Weights of a small GPT-style language model, trained from scratch on English Wikipedia.
Architecture: no biases in attention or MLP, normalized queries and keys.
MLP neurons of a small language model. Each row is named by its layer, matrix (up: input weights) and neuron, and shows model dimensions 320-415. Each number is 128 + 32 x the weight over its row's rms, rounded and kept within 0 to 255.
After each neuron's rows, "fires on" lists the tokens most often at its 100 highest values on Wikipedia text that the model never trained on. A number after a token or word is its count.

L2.up498 [115 121 122 143 232 112 142 102 140 127 162 113 102 166 125 153 138 136 148 121 166 103 156 106 133 132 102  56 154 157 116 115 125 172 146  95 176 133 113  95 131 118 158 110 133  88 103  95 152 105  90  27 134 104 122  82  45 117 153 139 135  97 155 134  90  94 123 172  94 134  88  89  98  33 140 107 109 139  58 103  84 143 139 162  93 127 119 125 125  83 192 167 146 133 165 136]
fires on: "R" 27, " r" 26, "- R" 15, "| R" 7, "; R" 6, "a R" 4

L2.up337 [140 108 131 164 108 189 103 135 132 135 107 102  98 111  59 132 191 119  97 161 115 114 135 119  99 116 110 138 138 145 140  57  86 115 124 115 126 155  84  91  82 157 109 137 115 102 124 100 105 111 151 145  66 128 121 108 126 137 133  78 114  84  98 118 160 137 159  90 131 132 101 123 135 146  26 153 181 162  77 117  87  93 189 187 137 135 167 104 116  77 117 121 157 154 143  90]
fires on: " all" 18, " All" 14, " Pan" 10, " Ant" 9

L2.up330 [152 127 107 178 145 106 132 154  98 195 132 104 132 120 130 146  58 145 144 131 159 152 102 153 123 132 130 107 154 101 132 137 178 109 142 100 137 137 137 128  85 167 135 127 109  75 132  93  96 200 147 130 124 116 124   0  76  66 193 186  93  85 125  96 181 117 115 168 126 113 107 138 174 173 118 108 174 165  99  84 108 139 110  31 109  65 165 120 152 107 105 106 115  95 144 165]
fires on: "io" 14, " Ro" 10, "ro" 10, "lo" 6, "ao" 6, " Co" 4

L3.up2010 [131 104 100 156 104 122 121 116 116 117 152 150 165 150  76 124 133 114 166  59 137 116 154  78 132 143  54 127 140 120 119 128 146 172  55 125 144 129  87 115 177 119 119 157 117 104 102 198 116  85 131 155 162 150  89 102 120 145 180 154 191  70 121  63 152 146 158 104 137 122  85 158 109 151  64  62 172 110 192 121  65 145 125 153 102  64 213 160 159 121  89 109 102 128 106 157]
fires on: " | D" 15, " | L" 12, " | F" 11, " | V" 11, " | W" 6, " | N" 6

L3.up721 [143 128 150 149 143 145 116 166  97 157 102 141 154 118  64 124 154 142 122  96 106 112 135  98 133  65  47  88 174 121 130 138 134  77 146 124  95  94 147 143 134 111  74  99  89 117 121  92 123 135 132 112 115  92 151 164 105 160  99 106 134  47  95 159 119 126 106  90 133 177 119 129 148 177 125 165 151  73 127 139 102 165  95 130 115 146  37 118 116 113 197 156 110 181 141 147]
fires on: " —; " 22, "; —; —;" 16, " million" 9, " | – | –" 6, " —; —; —; —;" 4, " | Score" 4

L2.up473 [ 39  90 142 112 125 121 132  79 158 157 109 139 144 102  90 111  85 143 148 104 163  92 102 141 127 124 127 144 105 134 110 101 113 189 140 180 127 178 135 161 152 114 202 156 123 160 119 114  83 143 115 127 149 147 180 122  71 138 117 164 210 116 119 227 124 131 127 123 129 147  43 147 140 152  90 106 116 156 167 140 144 157 146 163 147 126 112  98 135 106 115 164 125 123 106 121]
fires on: " all" 21, " any" 13, "| " 10, " every" 7, " d" 7

L3.up251 [115 109 183 160 125  96 104 127  92 150  84  51 156  86 169 170 135 169 152 166 121  98 115 146 122 196 133 160 103 140  90  63 157 147 129 139  83 136 151 103 130 135 116 162 128 109  77 176 121 120 189 148  99 146 173 151 179 182 109 112 115 124 175 128 128 147 176 185 124  74 216  62 130 122 140 164 137 180 166  76 108 144 133  53  73 158 159 178 142 161 171 120  71  90 120 134]
fires on: "and" 49, "av" 15, " lived" 5, " living" 4

L3.up563 [133  39  98  91 173 191 118 100  35  96 101 118 131 142 124 147 123 208 148 132 137  63 141 132 105 134 146 119 170 117 103 148 143 115 104 100 142 107 119 157  62 115 141 165 139 154 125 158 129  76 131 121 170 115 117 187  81 132 204 131 103  90 167  14 130 127 130 139 108 152 147  86 130 159 132 132 117 113 164 110  91 122 141  87 130 131 119 110 148 164 138 118 181 121 146 201]
fires on: "\n\n" 42, " the p" 5, ", t" 4, ") (" 4, " a s" 4, " the f" 4

L3.up1804 [115  96 160  67 146 105 141 117 134 178 168 131 199 103  91 135 125 144  82 129 133 195 150 139 125 129 197  90  98 192 149 104 206 118 106  91  94 155 106 105  90 144 155 139 154 130 107 133 212 104 126 107 126 108  75  33 170 145 120 100 106 112 154 145 151 143 181  83  76 120 153 114  79 161 106 146 171 137 177 124 141 154 113 165  80 110 146 108 105 134  95 147 134 116 145 121]
fires on: "e" 35, "omp" 8, "aff" 8, "erv" 5, "oe" 4

L2.up728 [141 135  29 144 146 149 155 130  98  38 121 167  75 146 130 135  84  96 108 147 124 180 137 157 139 176 127 116  82 169 137 110  96 129 145 144 173 125 117 133 132  97 139 144 167 108 105 106 144 148  98 119 133 151 173 136  89 122  95  90 169 166  93 132 117  76 122 103  52 111 130 170 111 127 123  97 186 111 193 175 131 182  99 135  62 142  94 124 169 108 155 122  40 146 113 169]
fires on: " R" 40, "gr" 11, "to" 7, " Re" 6, "pr" 6, " Pr" 5

L3.up135 [151 180 196 104 179 116 101 125 102 133 118 100 145  57 169 108 143 145 128 140 133 100 126 115 140 122 194  53  85 135 169 144 116 134 102 110 168 149 122  79 108 164 127  92  88 145 150 104 195 230  81 118 133 116 187 129 156 158  84  98 101 175 188 129 165  97 129 133 159  90  89 156 157 170 107 116 136 144 159 187 108 148  40 134 108 126 111 147 165 120 133 142 115 129 109 144]
fires on: "et" 43, "ot" 20, " Mot" 7, "unt" 6, "est" 5

L3.up666 [130  94 138 106 125  96 102 108 141  96 139 112 114 126 133  87 163 150 121  94  86  89 152 152 119 171 167 124 175 146 171 137 167  69 147 145  89 115 204 143 145 113 134  89 164  90  83 133 103 128 145  98 147 114 131 112  89 148 136 149 111 139 172 170 184 135 145 116 150 106 136 131 161 132  86 125 105 117 164  59 101 146 124  57 163 151  82 143  87 107 157 188 134 135  98 166]
fires on: "H" 22, " H" 19, " h" 14, " \"H" 9, "- H" 8

L3.up2024 [ 93 167 150  90 113 109  93 206 134 111 108 144 183 118  64  86 147 193 129 156 159 177 147 111 111  65 136 160 105 122 147 110 104 115 101  86 126 110 119 129 145  85 144 165 171 139  90 139 133 173 147 129 166 170  71 149 113 132 129 103 153 128 141 150  96 153 132 156 173  91 135 110 122 114 143 114 114 112 145 122 134 132 154  72 139 105 120  63 129  61 106 105 121  89 136 132]
fires on: " free" 12, " Old" 11, " deep" 10, " open" 9, "100" 6, " Dead" 6

L2.up1336 [125 148 109  55 148 164 113 120  90 154 138 117 137 184 175 154 109 188 143 122 138 112 107 101 102 141 219 189 164 134 130 138 137 145 174 118 122 108 133 124 138 122 144 180 115 119 130 137  86 139 112 134  96 105 229 122 109 112 144 173 128 102 121 150 148  86 116 142  43 165 102 173 128  98 144  75 144  93 119 192 129 177 104 159 190  97 145  84  53 113 186 121 104 191  55 188]
fires on: "24" 15, "6" 11, "23" 6, "ong" 6, " military" 6, "7" 6

L3.up1822 [ 97 163 114 121 139 137 138 121 130 139 145 100  90 124  73  96 125 185 119 113 146 126  96 122 184 103  94  95 131  85 105 138  88 151 158 149 175 112 141 112 153 157 116 136 124 186 116  89  55 132 138 159 111 113 147 122  71 129 158 115 117 134  88 170 136  60  88 157 143 126 112 118 127 139 122 138 156 199 164 128 123 155 112  49  68 115  96 184 120  93 116 116 115 186 138 117]
fires on: " lead" 24, "ol" 14, " led" 9, " response" 5, " leading" 5

L3.up282 [173 140 205 149 102  89 201 180 138 101 150 166 114 130 123 140 162 145 137  80  87  85 115  82  96 105 125 130  78  97 107  96  92  71 101 140 134 148  51 101 162 121 128 174 154 108  93 162 130  93 207 125 112 121  94 107 173 191 155 126 118 164  72 165 165 129  70 153 147 101 177 109 107  82 117 149 111  88 197 109  71 131 141 136 142 118 140  94 157 168 108 165 129 141 140 138]
fires on: " &" 34, " and" 14, " and M" 7, " and R" 5, " and L" 5, "ard and" 4

L3.up1183 [167 163 148 157  97 116 133  70 146 170 101 121 145 124 163 153  60 172 154 167 137 154 103 115 124 102 140 161 132 114 114 133 159 173  61 137 164 131 117 145 121 129 127 186 132 117  69 125 150 148 161 152 149 106 128 162 114 119 179 165 148 107 126 147 179 137 156 200 134 109 141 125  85 133 113 115 130 104 143 162 158 180 130 183 125 174 164 151  87  74  67 103 122 132  59 137]
fires on: " part" 11, " half" 9, " out" 9, " season" 9, " President" 9, " Days" 6

L2.up385 [ 94 107 162  51 124 123 203 161 122  76 139 120 142 137 114 152 124  97  86  94 150 143 135 130  64 160 101 158 111  58 110 146  99 215 151 153 104 143 161 117 145 165 121 132 112 150 104 102 128  99 146 141 184  95 164 120 124  99  85 134 145 118 149 127 145  97 147 162  84 124 182 127 158 162 182 103 130 114 149 148 141 125  81 116 197  82 125 140 115 120 136  58 118 118 162 146]
fires on: "en" 17, "hen" 13, " En" 8, " Chen" 6, " Wang" 6

L2.up1068 [135 167 167 139 138 182 117 155 176 137 136 151 126 109 113 116 131 139 141 102 141  88 141 102 132 139 135 172  80 150  54  51 110 159 123 166  99 126 126 143 153 164  93 141 152  84 138 125  83  76  67 123 125 104 126 169 121  93 130 101 102 138 121 144 150 148  89 112 128 188 192 143 165 177 116 121 104 142 186  90 153 198  89 197 122 135 128  91 128  88 131 125 115 121 171 111]
fires on: "man" 20, " boy" 9, "min" 8, " human" 7, " man" 6

L2.up2001 [116 161 152 118  14 116 180 122  97 107 119 120 127 165 120 140 157 168 137 153 124 136 146 142 150  74 117 124  97 115 195 161 174 134 113 128 118 156 113 162 151  86 135 108 135 129 106 125 143  86 112  97 141 114 142 132 128  65 116 110 118  95  86 123 156 117  91 177  89  57 146 117 116 158 150 151  96 184 112 147 103  94 147 156 115  91 125 136 189 152  96 107 131  57 147 139]
fires on: " Y" 14, " de" 14, " like" 10, " von" 6, " succeeded" 6

L2.up1178 [183 162 106  85 144 108 136 176 120 105 151 128 123  97  35 116 113 119 122 101 166 104 140 119  92 167 101 134 168 129 142  92 152 120 112  86 148 139 162 142 120 137 152  79 153 163  89 255  96 229 155 127  93 116  67 115  95 148 126 102 210 103 118  85 137 122 142 131  95 146  70 129  84 137  90 119 126 154 162 175 132 140 147 166 150 127 106 149  98 148 109 113 158 125 127  77]
fires on: "dale" 17, " flag" 13, "ki" 6, " member" 5, " official" 5, " engine" 5

L3.up424 [115 125 143  92 146 154 134  98 134 184 129 115 127 121 151 138  84  97  88 122 145 106 148 125 154 100 104 118  91 156 125 124 146 168 111 152 108 135 135 211 139 150 103 157 136 124  89 196 100 149 110  95  81  81  97 122 132 101 183 109 110 114 142 137 129 131 130  96 147 100  77 112 135  71 164 120 117 181 125  89 131 138 113  58 124 139 138 146 146  54 139 142 148 126  89  68]
fires on: "ian" 18, "ü" 13, "ō" 11, "he" 8, "hen" 6

L2.up1544 [178 159 124 112 129 127 192 134 126 147 164 139 116 137 166  74  32 143 145 153 158 135 147  98 164 178 127 132 175  74 140 102 167 168 113  37 130 120  64 174 126 112 134 115 131 113 125 116 133  97 163 112 140 145 130 165 160 108  76 100 148 141  95  79  77 153  97 109 118 122  88 171 116 143 130 155  75 137 110 131 133 148 156 132 121 136 131  92 115 114 109 178 123 120 155 138]
fires on: " their" 31, " of their" 14, " in their" 8, " your" 8, " Their" 7

L3.up1468 [128 147  53 125 154 113 118 103 105 143 154 148 148 118  82 141 159 169  79 128 148 177  87  98 104  97  88 161 102 134 110 112  61 132 158 102 104  90 166 158 107  93 152  95 170 156 150 135  98 120 109  99  94 149 148  93 118 174 196 109 108 150 157  84 120 106 112 124 120 183 136 116 124 118 160 113 124  73 150 168 129 125 109 118 151 118 144 107  76  78 150 182  98  97 150 101]
fires on: "ood" 14, " the same" 11, " same" 8, " every" 7, " different" 7, " Arts" 7

L2.up533 [195 120 146 111 195  71 169 100 101  91 118 128 140  91 172 114 145 149 176 159 152 181 157 141 168 110 146 174  93 128  95 170 120  94 144 147 120 128 140 144  93 106 136 143  92 120 128 127 151 112 135 136 198 132 183  80 155 123  91  84 142 178 115  82 144 110 112  53 172 137 142 182 127  60  97 134 150 171 150 107 180 104 146 124 114 130  70  79 120 155 136 119  49 216 162 107]
fires on: " As" 32, "As" 11, "Ab" 7, "A" 4

L3.up1741 [164 109 197  88 145 136 205  59 189 113  88 156  97 114 167  41  99 105  82  88 125 149 121  80 132 134 102 158 144 167  95 101 122 156 135 106 105 110  74 131 119 132 176 126 149 106 143 145 125 130 113 146 138 137  69 144 135 120  96 131 169 149 161 106  85 147 105  66 141 135 202 152  76  90 123 142 166 136 147 107 124 158  95 141 146  61  92 133  96 138 108 126 134 134 140 147]
fires on: " Mar" 20, " TV" 10, " band" 9, " cast" 7, " Madonna" 7, " theater" 5

L3.up6 [157 139 178 119  88 153 168 139 118  84 179  85 149  91 157  47 159 121 182 126 125 125 146 141  89 105 102 115 135  87 135 154 118 121 139 121 136 166 111 154 148  94  42  85 162  74  81 122  91 100 124 102 122  98 134 108 104 113 110 157 134 154  58 132  96 124 141  88 147 165  81 160 120 179 139 129 126  92 125 123 118 197  98  43 154 117 115 105 158 111 117 160 121 144 140 153]
fires on: " War" 18, " war" 13, "t" 8, " game" 7, "tt" 6, "uck" 6

L3.up1714 [119 145  91 197  90 104 169 155 111 131 107 165 110 131 147 106 140 112 127 142 103 135 140 121 116 130 128 141 136 123  88 104 119  93 148 120 156 164  83 101 113 127 145 138  91 133 142 161 164  98 119 132 227  83 140 134 131 146 102 120 116 151 106 109 119 196 148 152  90 111 154  87 122 190 150  98 129 128 152 134 146 159 100 159 164 109 164 140 132 111  93 101 162 118 155 137]
fires on: "ok" 23, " Y" 11, "oy" 11, " Sun" 5, " | Y" 5